Weights of a small GPT-style language model, trained from scratch on English Wikipedia.
Size: 11 layers, 3 heads of 64.
MLP neurons of a small language model. Each row is named by its layer, matrix (up: input weights; down: output weights) and neuron, and shows model dimensions 32-159. Each number is 50 + 10 x the weight over its row's rms, rounded and kept within 0 to 99.
Before each neuron's rows, "fires on" lists the tokens most often at its 100 highest values on Wikipedia text that the model never trained on.

fires on: "is", "ie", "it", "man", " by", "el"
L3.up281:41 51 56 55 61 60 55 43 35 58 43 57 53 54 46 58 55 46 47 50 42 51 57 63 60 67 49 47 61 33 53 46 63 40 44 63 13 44 53 47 42 43 66 55 50 64 45 53 64 63 51 49 49 37 53 46 49 48 59 51 63 52 40 46 48 55 54 58 53 51 36 43 56 56 41 50 47 63 53 43 60 24 34 54 36 55 52 45 72 63 56 53 27 50 46 39 39 49 49 37 45 71 43 49 59 42 43 40 62 47 40 61 49 47 41 32 23 41 43 43 50 60 49 60 47 62 37 50
L3.down281:69 33 35 50 46 45 64 60 44 49 41 66 33 43 52 50 65 54 43 35 43 61 42 46 64 53 57 29 47 49 38 50 56 44 53 59 62 44 67 54 51 60 59 53 37 46 29 37 45 63 47 40 51 43 48 44 61 54 59 49 59 48 57 63 62 55 54 58 56 36 38 50 60 37 49 42 66 45 47 39 43 52 55 51 46 52 51 39 27 50 59 45 28 51 64 53 71 54 49 54 60 56 78 40 50 56 60 40 46 24 67 32 57 40 42 72 56 29 56 60 55 46 44 60 54 39 51 48

fires on: "st", " of", "ot", "ov", "nd", "al"
L3.up432:32 47 47 57 49 49 42 47 50 63 51 48 56 24 44 17 44 60 43 64 54 51 61 50 34 52 55 46 52 36 59 43 29 53 60 50 45 53 46 31 43 34 53 61 47 31 52 39 67 59 46 56 54 46 38 59 59 55 40 51 43 46 70 61 54 51 57 51 43 41 60 54 63 48 58 55 45 58 38 34 49 45 49 60 41 34 28 56 67 37 48 44 62 48 65 52 53 42 50 66 43 56 47 31 47 62 62 35 46 63 47 44 48 42 53 44 46 47 60 54 57 35 39 57 51 43 55 53
L3.down432:56 43 57 59 59 57 57 53 62 51 58 54 51 33 58 39 46 34 45 50 57 43 43 40 54 38 43 59 37 39 44 47 46 51 38 50 38 52 38 35 48 47 65 45 46 46 56 27 47 61 56 70 63 46 38 30 37 50 55 50 52 59 27 47 44 36 54 41 53 47 54 62 63 59 58 39 67 58 58 55 45 62 64 35 42 46 71 47 64 66 58 56 46 54 67 62 66 69 73 28 52 53 43 44 67 38 42 46 43 64 46 44 47 64 61 48 44 62 43 36 39 52 57 54 45 66 38 42

fires on: "ar"
L2.up466:44 45 53 48 36 54 56 50 34 55 65 55 52 48 50 44 62 50 39 61 51 49 60 61 38 53 65 55 53 44 46 38 48 54 41 60 43 68 34 40 51 46 43 35 47 50 45 46 45 38 54 40 65 64 46 75 58 28 55 26 45 45 43 42 61 53 36 57 49 59 53 55 59 47 41 53 49 48 50 58 45 61 42 66 49 44 59 49 52 49 49 61 53 50 50 43 50 58 42 47 71 45 35 54 54 59 50 42 54 38 38 55 60 53 56 52 62 57 60 46 70 29 50 47 45 48 46 28
L2.down466:44 55 44 55 33 55 44 62 37 55 60 45 49 64 43 57 61 57 43 60 42 42 60 55 43 44 75 66 62 40 47 48 42 70 32 70 41 70 55 47 56 44 43 32 38 41 36 53 49 50 47 39 53 55 48 66 53 53 44 49 52 52 54 29 51 50 56 40 71 59 55 44 55 40 38 40 56 48 54 54 44 49 64 62 39 64 50 59 58 43 39 49 56 58 60 46 37 71 60 49 53 52 42 42 61 60 67 55 43 43 62 52 47 41 53 57 66 44 61 61 42 34 49 62 41 48 42 43

fires on: "–", ":", ",", "op", "x"
L2.up326:53 66 48 53 28 50 48 54 70 51 52 47 32 39 39 47 62 37 50 40 43 39 61 49 43 33 63 48 41 52 48 59 42 56 62 38 53 60 57 57 59 43 45 39 55 46 64 57 56 49 59 59 53 58 54 48 64 34 50 46 51 50 54 45 59 56 42 50 49 61 57 70 37 60 47 31 24 56 49 44 65 15 47 66 45 40 69 58 64 48 53 55 58 37 44 69 34 60 57 60 40 63 41 41 44 43 68 61 31 59 56 59 60 54 47 39 52 55 61 57 62 67 56 52 51 59 52 52
L2.down326:43 38 39 41 57 44 43 51 56 44 39 41 54 41 58 29 41 48 43 61 54 70 44 44 52 62 54 45 50 68 68 49 63 45 49 46 36 41 44 38 51 49 61 54 45 57 31 44 48 32 58 51 35 53 43 40 58 62 51 58 57 44 69 53 55 50 49 35 63 54 59 45 65 35 41 45 62 62 49 52 45 71 33 35 47 38 54 43 40 42 47 36 63 54 55 39 60 46 62 37 74 48 58 65 56 47 39 49 58 41 49 42 25 38 42 59 46 52 61 34 71 40 62 38 45 41 52 50

fires on: "y", "ly", "ore", "ent", "1"
L3.up305:47 77 53 51 40 48 32 50 67 54 39 58 58 33 52 35 40 44 52 58 54 52 61 48 40 52 59 37 51 44 42 41 46 54 69 43 48 42 60 38 57 44 33 48 55 39 47 57 57 36 23 63 40 38 62 66 66 43 35 45 57 53 46 40 71 54 33 54 65 57 43 56 55 42 56 38 45 48 54 51 65 42 41 47 58 41 43 57 50 53 48 56 38 37 46 56 48 52 72 40 59 60 54 49 62 47 54 44 56 46 39 60 18 68 67 59 61 45 50 62 47 35 56 38 71 52 54 44
L3.down305:55 55 64 46 45 33 69 74 50 60 40 48 59 49 40 64 47 52 30 55 47 57 27 43 42 50 48 60 48 67 51 42 68 59 28 34 66 66 46 56 69 59 44 53 36 45 49 50 50 37 47 49 42 49 60 39 65 51 35 42 47 51 64 57 44 55 54 51 60 50 30 53 47 67 44 63 52 50 64 59 46 55 52 47 43 21 49 62 55 59 41 56 49 42 42 60 58 57 56 47 21 52 24 45 55 53 49 57 39 58 45 53 51 42 48 41 69 49 49 62 41 47 66 51 33 60 47 42

fires on: "man", " by", "ber", "_", "mer"
L2.up707:42 61 51 47 41 52 51 59 41 57 51 55 42 40 55 55 57 45 60 47 64 65 65 49 64 51 64 28 50 48 53 50 49 43 54 53 52 52 60 46 46 54 43 55 45 55 25 60 59 39 47 41 54 37 50 50 62 30 35 37 43 54 53 40 69 78 48 36 41 52 45 44 57 52 57 61 44 55 57 51 44 53 50 57 49 43 55 39 64 55 70 35 54 52 56 41 51 59 52 47 28 39 42 39 51 36 39 47 46 74 37 66 36 48 67 54 23 40 60 44 68 42 54 32 60 50 44 62
L2.down707:57 50 29 57 38 55 62 46 57 52 37 50 54 56 56 52 57 53 49 48 61 68 55 53 26 57 39 50 52 42 36 44 72 49 35 47 68 55 40 54 52 46 51 38 35 55 48 45 52 49 42 59 64 52 43 42 68 70 50 45 56 56 65 58 59 39 52 51 56 41 50 56 48 30 48 31 65 48 37 54 43 37 51 69 53 33 56 41 47 68 50 38 49 48 53 43 46 51 48 53 59 39 38 55 48 43 55 41 66 55 42 35 63 51 28 50 60 45 45 36 64 43 60 56 73 59 57 48

fires on: "m", "l", " l", " R", "el"
L7.up163:45 41 42 49 47 79 37 38 38 55 58 47 65 59 62 48 31 45 57 64 50 48 40 69 49 63 50 51 42 38 66 42 54 31 46 58 46 55 51 41 50 56 54 52 51 57 63 37 48 53 54 40 53 32 45 54 53 59 45 50 49 45 54 51 33 62 38 39 46 72 45 53 49 70 46 39 53 56 57 45 47 68 42 60 58 66 38 40 59 48 51 67 44 41 53 59 33 49 52 37 79 38 49 61 48 54 54 52 40 58 67 52 42 56 46 60 61 50 41 62 68 35 59 56 26 42 31 49
L7.down163:44 56 56 46 41 57 44 54 56 36 38 39 39 51 57 68 61 53 43 64 42 46 50 55 37 50 53 58 49 46 47 39 45 55 48 32 63 45 69 60 47 55 65 37 49 38 70 51 50 48 40 69 53 46 72 48 69 32 44 45 55 61 54 56 61 57 48 47 61 43 49 49 51 48 44 59 29 40 62 51 42 46 34 44 63 50 37 55 51 63 54 59 36 52 59 57 53 62 62 46 41 42 53 49 46 61 41 71 59 51 46 45 56 54 57 32 32 51 69 68 37 41 46 54 51 48 37 51

fires on: "um", "-", "w", "b", "ear", "le"
L3.up699:59 47 60 62 53 58 68 55 59 35 61 66 51 40 54 28 59 33 41 56 49 62 59 43 53 50 43 32 59 24 67 25 52 55 31 61 53 45 36 46 47 49 44 38 38 35 55 52 43 68 44 60 50 49 54 54 52 54 58 38 64 63 38 44 48 33 51 48 51 55 43 38 40 51 59 66 55 57 42 67 43 64 43 46 42 37 59 30 47 44 43 61 47 50 49 59 28 48 51 60 56 46 37 52 45 62 43 36 56 75 43 69 48 65 43 62 42 61 40 42 30 56 53 45 48 55 49 52
L3.down699:45 57 52 59 57 55 59 37 43 44 46 49 46 48 45 50 51 52 51 45 61 55 53 50 48 27 38 54 62 61 56 54 39 38 55 54 42 69 34 49 61 66 56 63 34 60 47 50 61 53 53 45 49 41 48 53 54 60 47 27 47 43 53 48 55 59 51 40 42 56 43 57 67 40 51 41 70 58 60 42 55 50 56 44 69 53 35 29 38 33 54 62 32 44 41 42 59 51 35 42 42 56 32 59 30 66 47 41 38 50 56 71 40 49 49 48 40 50 55 52 51 64 47 25 42 63 52 48

fires on: "l", " L", "el", "re"
L2.up216:42 71 45 39 46 72 62 41 53 68 68 65 54 51 52 39 50 53 37 55 73 66 53 41 50 58 41 53 54 53 53 30 51 42 45 62 53 37 35 50 38 58 54 45 45 56 50 54 35 34 63 57 57 60 55 53 57 41 61 36 50 62 53 56 39 62 57 61 34 48 57 55 43 47 39 48 36 52 56 56 44 45 47 49 57 64 46 50 46 53 54 51 51 51 50 38 38 50 53 55 59 41 50 48 19 62 44 55 35 43 35 47 44 54 55 46 57 32 40 50 54 50 41 53 30 42 51 50
L2.down216:46 67 39 57 44 57 60 49 55 58 51 61 48 57 66 55 45 48 37 70 44 51 42 54 48 56 52 53 43 68 44 38 43 55 42 63 38 34 74 51 38 45 67 40 50 48 49 46 49 60 65 57 51 43 55 45 47 44 56 55 43 59 58 66 25 39 38 53 56 45 45 44 54 49 36 39 40 57 60 36 56 37 50 37 65 48 49 48 52 32 43 41 38 45 73 50 43 42 56 46 48 45 69 61 48 57 46 61 50 37 66 40 41 35 48 42 56 29 42 55 60 59 50 57 37 46 45 50

fires on: "j", "n", "s", "b", " J", " Y"
L8.up272:50 48 40 45 39 65 52 53 42 46 68 40 51 42 46 45 53 41 47 43 53 50 38 45 61 35 43 51 50 38 38 57 59 77 63 36 55 48 53 62 55 49 54 63 57 36 54 48 56 41 42 33 58 58 43 58 76 71 65 45 55 41 53 52 64 61 46 34 47 62 52 53 56 49 55 64 51 55 65 41 43 60 42 48 60 38 48 37 53 43 36 50 60 61 52 47 38 64 49 53 71 50 65 70 51 45 50 45 41 60 60 51 39 37 44 31 47 63 66 49 42 50 57 41 50 51 52 59
L8.down272:61 30 53 58 45 57 47 40 64 48 58 36 48 51 67 44 55 57 45 31 37 46 41 62 32 50 48 57 43 59 63 47 43 38 51 44 27 30 65 42 46 45 67 58 40 53 51 50 37 55 50 37 55 70 49 49 62 40 48 39 55 52 65 44 33 63 64 46 63 53 43 39 52 49 64 50 50 35 66 53 57 41 39 47 50 46 64 42 63 46 63 48 44 50 58 38 75 58 55 54 43 43 39 57 59 77 51 54 48 56 52 57 30 53 49 56 44 59 57 43 61 55 50 59 48 45 45 41

fires on: ":", "ly", "ed", "ast", "y"
L3.up757:61 45 72 37 50 43 19 57 55 58 60 52 55 56 47 51 53 69 42 49 37 56 47 50 39 52 55 57 43 49 59 45 48 42 68 39 44 39 44 43 53 52 48 53 56 49 58 41 52 21 48 48 40 59 51 56 37 52 37 44 52 41 59 52 40 45 45 47 71 46 60 39 42 43 56 40 45 43 45 36 44 22 73 47 57 45 40 55 49 55 33 54 52 42 47 58 70 47 65 33 61 42 51 46 40 56 45 53 63 62 69 41 42 49 56 61 56 40 56 49 53 53 63 55 53 52 46 50
L3.down757:61 50 51 60 35 49 52 64 48 35 51 58 55 36 34 50 44 55 30 54 50 57 46 44 44 52 60 50 44 55 61 53 55 69 30 45 66 57 51 34 53 52 41 46 60 45 55 45 44 70 59 43 41 57 77 36 38 54 43 51 34 62 68 60 34 49 60 44 62 47 49 44 65 54 38 38 56 45 53 46 50 54 61 51 34 37 45 42 40 50 33 24 40 40 27 61 59 53 48 41 44 54 38 64 55 46 40 28 43 64 56 56 49 56 60 66 47 41 52 66 42 54 51 52 42 65 45 63

fires on: "as", "ar", "re"
L3.up180:50 75 41 38 67 47 57 51 44 50 49 57 57 55 46 61 48 52 51 33 51 59 55 43 62 50 54 36 51 62 46 32 70 47 35 40 49 48 57 61 60 45 52 32 53 47 35 55 51 62 54 48 49 55 52 59 45 50 58 56 33 60 46 52 33 46 44 39 55 42 45 62 54 44 50 62 48 46 43 65 60 56 46 76 56 64 38 67 65 45 51 53 48 27 41 49 43 50 39 46 54 36 34 57 41 56 32 32 56 50 56 62 62 42 62 60 62 42 55 54 47 44 36 42 50 66 58 44
L3.down180:40 65 62 44 47 61 52 61 30 43 48 45 45 50 45 44 52 46 44 44 61 42 46 62 31 50 42 55 43 41 59 45 57 63 45 40 54 46 58 49 22 45 57 39 57 45 36 72 56 51 61 36 50 34 48 62 49 43 56 43 52 65 62 26 44 49 55 43 65 55 48 53 42 42 36 30 70 45 44 41 49 42 50 64 45 35 58 52 49 58 64 42 42 55 48 35 41 44 53 41 44 68 67 27 62 38 60 67 57 37 60 54 42 49 73 65 64 42 60 43 42 40 30 63 52 42 43 49

fires on: "op", "en", " H", ",", " h", "ge"
L2.up715:43 55 55 46 41 39 57 49 60 68 37 35 39 61 38 42 64 50 38 40 48 48 47 48 45 47 33 66 33 58 44 46 62 41 56 38 47 66 46 55 40 65 58 62 44 68 53 64 54 47 64 52 54 42 51 42 54 72 32 39 43 60 60 54 38 65 52 44 52 43 47 61 47 53 59 54 44 64 46 48 49 38 46 61 67 43 91 51 51 44 41 52 62 36 48 56 44 58 37 49 60 68 56 52 57 40 44 58 56 60 34 72 46 54 54 55 51 48 33 27 64 54 74 55 52 58 53 51
L2.down715:51 31 56 55 66 37 49 44 56 54 51 54 46 49 47 59 49 51 49 63 59 47 45 60 33 60 47 39 49 51 64 63 56 57 40 67 36 54 58 46 44 40 46 61 61 33 39 38 57 43 29 47 33 52 38 51 49 40 44 63 69 55 43 42 67 28 45 51 54 49 60 38 56 53 54 70 38 55 61 43 55 53 47 47 45 27 65 60 45 46 53 63 69 33 45 52 32 36 57 52 56 43 46 65 53 54 63 42 52 51 50 40 55 38 41 38 43 33 67 57 56 48 48 46 39 60 37 41

fires on: "n", " in", "s", "it"
L8.up415:43 46 42 52 45 63 61 41 54 52 72 58 52 41 42 37 44 23 49 47 50 48 35 45 59 69 60 68 46 46 40 62 40 56 55 30 43 49 45 47 43 65 59 38 58 47 54 54 63 44 43 62 48 43 63 64 58 58 63 50 43 55 62 45 64 56 35 50 59 61 47 48 35 48 55 51 40 54 48 60 58 57 50 57 25 49 35 43 45 68 68 66 63 55 44 45 46 52 52 52 36 46 44 53 39 49 58 55 56 44 42 56 31 47 66 49 42 55 70 59 37 46 61 47 47 51 57 45
L8.down415:67 48 74 54 43 71 55 50 58 40 45 29 51 63 51 55 52 57 54 68 46 40 39 36 43 45 51 45 38 58 53 61 28 42 37 56 36 45 53 29 48 32 43 46 55 57 48 57 29 54 42 59 55 50 39 53 57 37 40 50 51 48 62 46 43 40 47 48 51 58 38 61 70 46 61 52 45 31 58 44 50 67 60 45 45 48 56 39 55 43 47 46 43 53 52 51 58 53 55 51 70 39 50 43 58 33 54 42 50 25 59 63 59 74 38 52 32 61 43 55 53 29 68 47 53 44 34 48

fires on: " ", "d", " con", " m", " a", " o"
L8.up635:52 50 51 57 50 43 65 60 69 41 44 54 27 58 32 43 42 43 46 48 49 44 59 35 49 48 65 45 58 53 27 30 43 51 48 51 57 47 51 44 49 67 58 57 37 34 54 45 42 69 43 38 50 34 43 41 56 56 32 53 46 48 51 41 52 55 33 55 54 40 45 54 47 57 60 50 60 42 39 52 68 48 68 45 34 59 62 48 65 50 49 59 80 51 57 64 50 68 42 38 58 50 28 71 29 56 35 60 46 57 51 48 43 39 45 65 51 45 36 55 54 58 39 62 51 51 62 64
L8.down635:43 47 47 44 33 75 47 56 45 48 57 69 40 60 52 44 44 57 42 71 40 56 57 56 54 45 64 38 38 37 47 52 41 52 49 47 59 41 61 62 49 44 43 52 42 40 54 52 60 54 49 29 47 54 43 59 53 63 68 45 42 38 65 47 44 48 48 56 36 52 28 46 41 44 47 67 50 59 52 42 47 35 62 47 56 49 61 60 38 62 63 52 46 31 46 53 49 35 55 56 50 35 57 61 48 56 55 55 40 41 44 66 54 54 75 53 59 36 73 50 42 41 42 44 65 54 52 53

fires on: "o", "en", "and", "a", "it", "id"
L8.up29:31 45 58 53 53 57 58 43 43 48 55 56 47 58 34 53 42 45 47 52 38 51 34 37 36 46 41 46 35 53 35 51 53 59 47 45 49 62 74 59 54 64 48 72 34 46 30 62 61 65 27 66 56 32 52 48 52 63 76 49 59 59 69 51 44 41 44 49 46 58 43 59 47 65 44 36 43 51 57 67 52 34 41 49 48 62 49 40 32 48 39 70 40 47 53 58 49 52 44 53 52 46 56 42 55 63 39 41 34 43 76 38 55 49 48 51 59 53 48 59 52 46 46 68 51 59 61 59
L8.down29:48 55 53 45 69 56 55 40 45 47 57 53 53 58 57 70 51 48 43 30 48 52 63 60 36 45 45 50 61 38 62 52 54 42 51 44 55 53 38 64 60 40 45 39 45 47 54 22 44 41 57 60 64 47 47 51 48 57 40 48 62 44 52 51 51 51 58 51 57 60 43 43 39 43 47 34 57 55 59 44 43 57 65 46 60 44 60 42 41 52 39 38 46 43 39 54 33 58 47 48 47 31 51 46 56 46 34 60 55 46 50 26 49 65 54 45 43 41 54 54 57 58 59 59 28 51 60 46

fires on: "w", "I", "ver", "v", "ight"
L2.up367:42 43 49 22 43 50 49 56 51 44 34 45 51 46 56 68 64 44 68 50 51 49 64 39 48 48 51 49 48 44 51 52 45 57 44 46 44 36 34 33 35 48 63 47 44 40 58 57 46 47 54 60 49 43 63 46 60 71 53 55 37 48 58 77 51 49 64 50 49 57 45 42 45 43 37 51 57 84 47 64 22 50 43 33 43 51 43 38 46 46 68 50 52 56 51 49 30 52 52 49 55 47 38 42 60 49 42 40 61 53 60 66 65 43 63 50 47 61 45 46 36 52 46 40 66 61 40 46
L2.down367:53 48 67 46 42 55 66 25 60 64 33 42 41 53 48 68 61 49 40 57 52 52 46 34 51 42 37 53 45 34 50 49 57 36 52 41 54 44 42 44 44 56 38 56 54 41 84 44 53 39 55 55 62 36 61 37 56 48 43 46 57 43 45 35 58 35 62 42 36 56 61 46 61 48 38 71 45 71 41 65 50 59 68 45 46 68 67 48 60 29 45 58 39 37 20 64 62 49 47 32 29 42 43 60 59 57 50 49 54 59 32 53 57 65 60 71 44 47 53 41 52 42 48 62 50 53 45 59

fires on: "ight", "ver", " ", ":", "ap"
L2.up100:54 58 53 30 57 53 39 57 48 48 48 45 54 48 65 56 58 54 30 56 44 54 50 34 50 47 64 29 51 45 55 45 44 71 41 53 46 48 31 41 46 55 75 56 36 49 57 41 43 50 61 47 52 58 36 63 43 68 36 58 51 64 72 49 56 45 63 51 48 55 40 41 33 61 53 58 67 70 59 54 27 58 59 58 63 45 50 46 58 41 51 67 58 56 55 46 60 47 48 47 18 51 46 43 30 59 50 49 37 47 41 47 61 31 61 50 30 37 41 48 55 53 53 43 51 62 53 45
L2.down100:46 39 46 43 43 54 62 57 57 50 65 69 61 40 45 54 48 43 54 41 55 45 37 63 59 37 40 55 59 57 45 58 55 37 65 52 48 28 54 61 46 41 32 46 56 51 49 35 58 49 54 35 52 23 61 38 41 37 42 42 47 53 48 50 81 46 54 37 70 52 40 66 63 43 51 39 44 55 47 46 57 40 47 60 47 54 42 42 36 39 58 28 45 41 55 62 59 46 71 51 43 55 49 50 51 48 55 29 64 47 48 47 63 51 51 58 52 44 51 54 42 47 45 58 46 51 53 49

fires on: "re", "er", "ou", "j", "ol"
L7.up721:66 44 51 67 60 56 52 47 45 33 54 32 52 58 63 41 38 55 51 38 51 53 44 58 54 38 64 51 57 48 52 47 41 53 42 51 39 43 37 59 56 43 43 37 40 48 48 33 34 46 55 45 55 46 48 58 45 50 71 52 54 57 53 50 30 58 42 58 58 41 66 42 50 57 50 41 60 53 41 50 39 36 55 51 58 59 65 41 58 60 31 48 71 43 74 58 39 70 49 39 51 54 47 45 17 43 66 53 58 55 51 46 54 21 53 57 46 57 67 44 57 51 48 40 28 55 55 59
L7.down721:39 66 53 45 49 50 59 50 59 52 55 55 50 45 53 73 54 63 46 48 48 40 60 39 38 43 45 32 41 45 46 44 57 61 30 71 68 59 54 42 47 48 51 55 45 51 65 53 56 50 40 55 42 69 58 56 49 38 42 48 77 47 32 52 41 39 51 38 29 70 31 70 35 30 56 50 38 44 44 46 52 66 50 37 61 46 52 36 53 49 49 47 45 38 57 46 55 53 42 51 42 62 53 55 61 60 52 63 49 40 47 64 77 69 44 56 43 41 38 56 57 51 60 51 63 53 50 40

fires on: " A", " a", "ed", " E", "in", "al"
L8.up16:51 45 62 55 65 42 48 41 25 64 61 45 47 41 69 61 49 40 45 34 39 50 47 38 40 43 58 67 40 52 34 28 41 38 59 56 52 40 47 50 67 51 44 37 55 24 59 62 52 55 39 57 47 56 47 32 50 47 56 50 57 55 45 58 38 48 52 55 42 51 42 44 44 57 52 60 54 68 58 43 61 47 59 45 56 56 36 48 39 58 42 56 38 58 48 48 41 55 54 62 56 54 29 47 56 66 38 54 64 51 49 44 35 45 47 47 51 56 56 85 50 65 24 67 40 58 59 40
L8.down16:58 52 49 57 58 55 25 70 49 45 49 37 42 35 53 53 44 52 65 42 39 39 57 52 51 42 55 55 34 32 46 48 55 56 55 64 59 40 60 47 31 43 70 39 51 62 52 40 55 59 53 38 59 63 44 53 38 57 73 59 50 44 64 63 43 53 46 47 59 61 47 50 62 44 57 68 48 53 25 53 47 53 34 37 60 48 66 50 59 35 45 37 56 64 43 40 50 50 52 45 71 33 71 53 61 46 38 38 49 33 44 45 46 48 72 54 57 44 57 44 56 37 55 43 53 49 46 40

fires on: "ut", "us", "ig", "at", "as", "uc"
L2.up431:46 36 53 34 39 30 51 49 54 50 51 69 57 55 44 38 51 64 52 29 55 61 52 67 49 50 45 44 49 44 45 41 50 46 45 42 62 49 44 43 44 47 68 30 47 41 50 50 41 64 55 61 44 56 57 38 32 54 60 44 49 51 59 45 49 58 61 51 49 55 39 55 45 43 42 62 79 54 44 58 55 50 44 59 44 47 54 62 72 55 51 51 54 26 57 47 50 59 69 58 72 37 44 29 47 45 47 47 70 69 43 49 45 60 51 57 46 39 57 54 46 49 46 62 55 56 50 37
L2.down431:44 46 37 54 47 58 45 65 54 46 49 62 40 49 71 45 54 58 67 33 43 36 45 57 52 41 58 33 52 33 49 52 50 48 54 41 47 40 67 54 57 56 53 44 52 64 43 56 49 52 37 66 26 43 56 47 51 46 63 53 55 38 40 42 30 44 48 43 71 53 53 40 47 49 42 54 80 47 53 45 53 49 45 50 44 62 44 61 66 63 79 48 28 57 69 50 47 64 60 60 61 45 48 43 57 45 47 60 70 64 47 32 63 49 50 50 65 46 55 59 44 43 49 51 51 35 49 57

fires on: "d", " A", " E", "en", "it"
L8.up557:47 38 46 41 66 28 51 51 53 61 49 59 72 35 46 54 49 53 61 53 41 48 44 55 73 34 57 44 53 53 29 35 56 60 58 45 47 65 28 50 53 42 51 50 67 36 51 58 58 71 46 59 46 56 51 46 39 65 66 46 49 82 49 49 49 43 33 54 55 74 68 48 48 56 44 53 48 64 46 48 68 47 64 36 59 55 58 25 44 60 56 69 48 57 39 57 64 50 34 65 46 55 45 45 58 53 47 35 53 53 35 44 44 53 42 41 37 46 61 56 47 51 46 54 38 59 35 61
L8.down557:50 44 52 63 52 49 49 49 52 53 43 51 51 29 55 66 64 41 64 27 44 55 58 57 47 41 47 54 50 51 60 41 51 76 60 43 40 60 32 46 55 39 40 51 31 40 66 49 55 43 47 46 48 69 61 50 44 55 51 64 51 44 35 74 30 56 40 43 59 55 50 59 74 43 65 44 60 59 46 47 43 54 42 35 63 32 67 42 46 46 22 42 32 58 43 36 52 50 61 53 53 43 55 58 79 48 43 56 45 38 41 29 34 44 49 48 45 50 39 55 40 42 36 50 59 58 53 68

fires on: "al", "an", "ent", "w", "{"
L8.up284:49 52 56 47 45 47 52 28 79 55 43 47 53 59 57 44 39 33 49 50 41 64 66 51 44 37 55 66 45 52 65 45 40 37 45 40 37 36 49 45 50 55 53 47 58 58 41 49 45 50 63 38 60 48 52 52 29 40 56 59 67 44 49 52 61 71 59 50 42 62 48 47 54 57 53 45 68 57 52 69 48 45 47 49 55 65 56 35 52 45 44 55 30 38 48 45 59 39 62 49 67 49 53 54 41 52 49 57 46 55 65 44 65 36 35 52 47 38 69 41 62 66 54 48 45 35 76 54
L8.down284:59 51 48 43 49 60 51 64 46 46 38 42 40 45 54 41 52 67 58 56 73 53 50 49 63 47 66 42 50 30 37 64 56 49 37 48 45 45 54 56 58 53 46 51 58 45 58 31 52 47 46 57 50 39 56 60 57 76 57 45 42 62 57 52 47 45 54 56 41 51 51 49 56 61 36 35 51 37 56 55 55 59 38 62 34 50 56 47 30 43 39 39 43 67 52 48 41 62 49 53 40 72 33 65 47 39 56 45 57 50 46 37 53 41 51 64 53 62 67 42 39 59 60 31 54 62 51 52

fires on: " l", " L", "L", "el", "o"
L8.up23:49 46 57 51 50 72 66 47 45 66 63 40 54 52 34 56 38 48 58 54 41 58 29 54 42 56 58 41 51 60 63 15 49 35 54 52 59 45 45 51 56 53 45 48 45 58 50 37 43 73 53 64 52 44 61 54 66 62 65 40 63 37 66 53 45 62 51 37 45 53 47 46 45 53 29 33 47 58 56 46 61 58 49 67 58 41 32 43 61 47 28 51 55 50 63 41 52 60 59 44 65 47 46 61 49 58 62 58 43 41 35 48 60 33 35 36 51 47 52 48 37 49 52 68 54 37 57 50
L8.down23:56 37 47 33 35 42 54 41 57 38 64 58 44 67 43 81 34 47 46 50 43 50 54 40 45 40 62 53 48 76 50 43 44 56 52 34 49 33 41 54 49 50 39 26 54 47 33 64 61 51 56 54 37 56 59 42 67 51 51 59 38 55 55 46 45 49 51 47 41 48 43 46 34 52 55 51 63 44 65 63 45 32 51 45 52 61 41 39 51 60 58 64 40 37 58 68 57 46 52 47 34 49 68 43 32 50 55 60 45 43 46 46 41 51 62 28 42 48 61 69 57 59 67 58 33 53 44 58

fires on: "ch", "t", "re", "ce", "ur", "ou"
L3.up416:54 54 49 60 63 43 60 41 56 46 57 43 60 55 65 49 44 34 49 38 50 63 35 43 53 47 53 46 47 53 41 32 41 52 62 55 46 39 59 59 57 39 41 48 57 58 69 47 44 50 46 63 47 58 40 46 58 48 36 54 34 49 41 45 40 54 49 66 29 52 50 60 42 42 47 54 57 45 53 56 42 38 56 54 62 53 60 43 49 46 52 56 44 41 47 45 50 56 32 44 35 72 44 53 41 45 53 72 50 87 38 62 48 66 51 68 61 64 45 42 62 41 34 44 33 51 42 54
L3.down416:46 54 61 35 40 46 40 31 64 52 44 44 49 55 74 77 46 74 72 54 56 42 54 48 58 62 53 58 47 55 51 39 53 37 55 26 49 42 48 65 49 29 64 42 49 49 72 66 35 41 40 49 44 59 36 46 52 50 55 61 48 55 33 57 36 57 66 48 42 40 53 50 40 57 59 44 35 41 46 51 53 59 34 51 52 74 38 33 61 68 48 48 42 52 60 60 46 51 36 62 53 50 59 46 60 53 39 41 49 26 49 58 61 65 54 64 56 56 41 48 66 32 48 63 41 38 43 30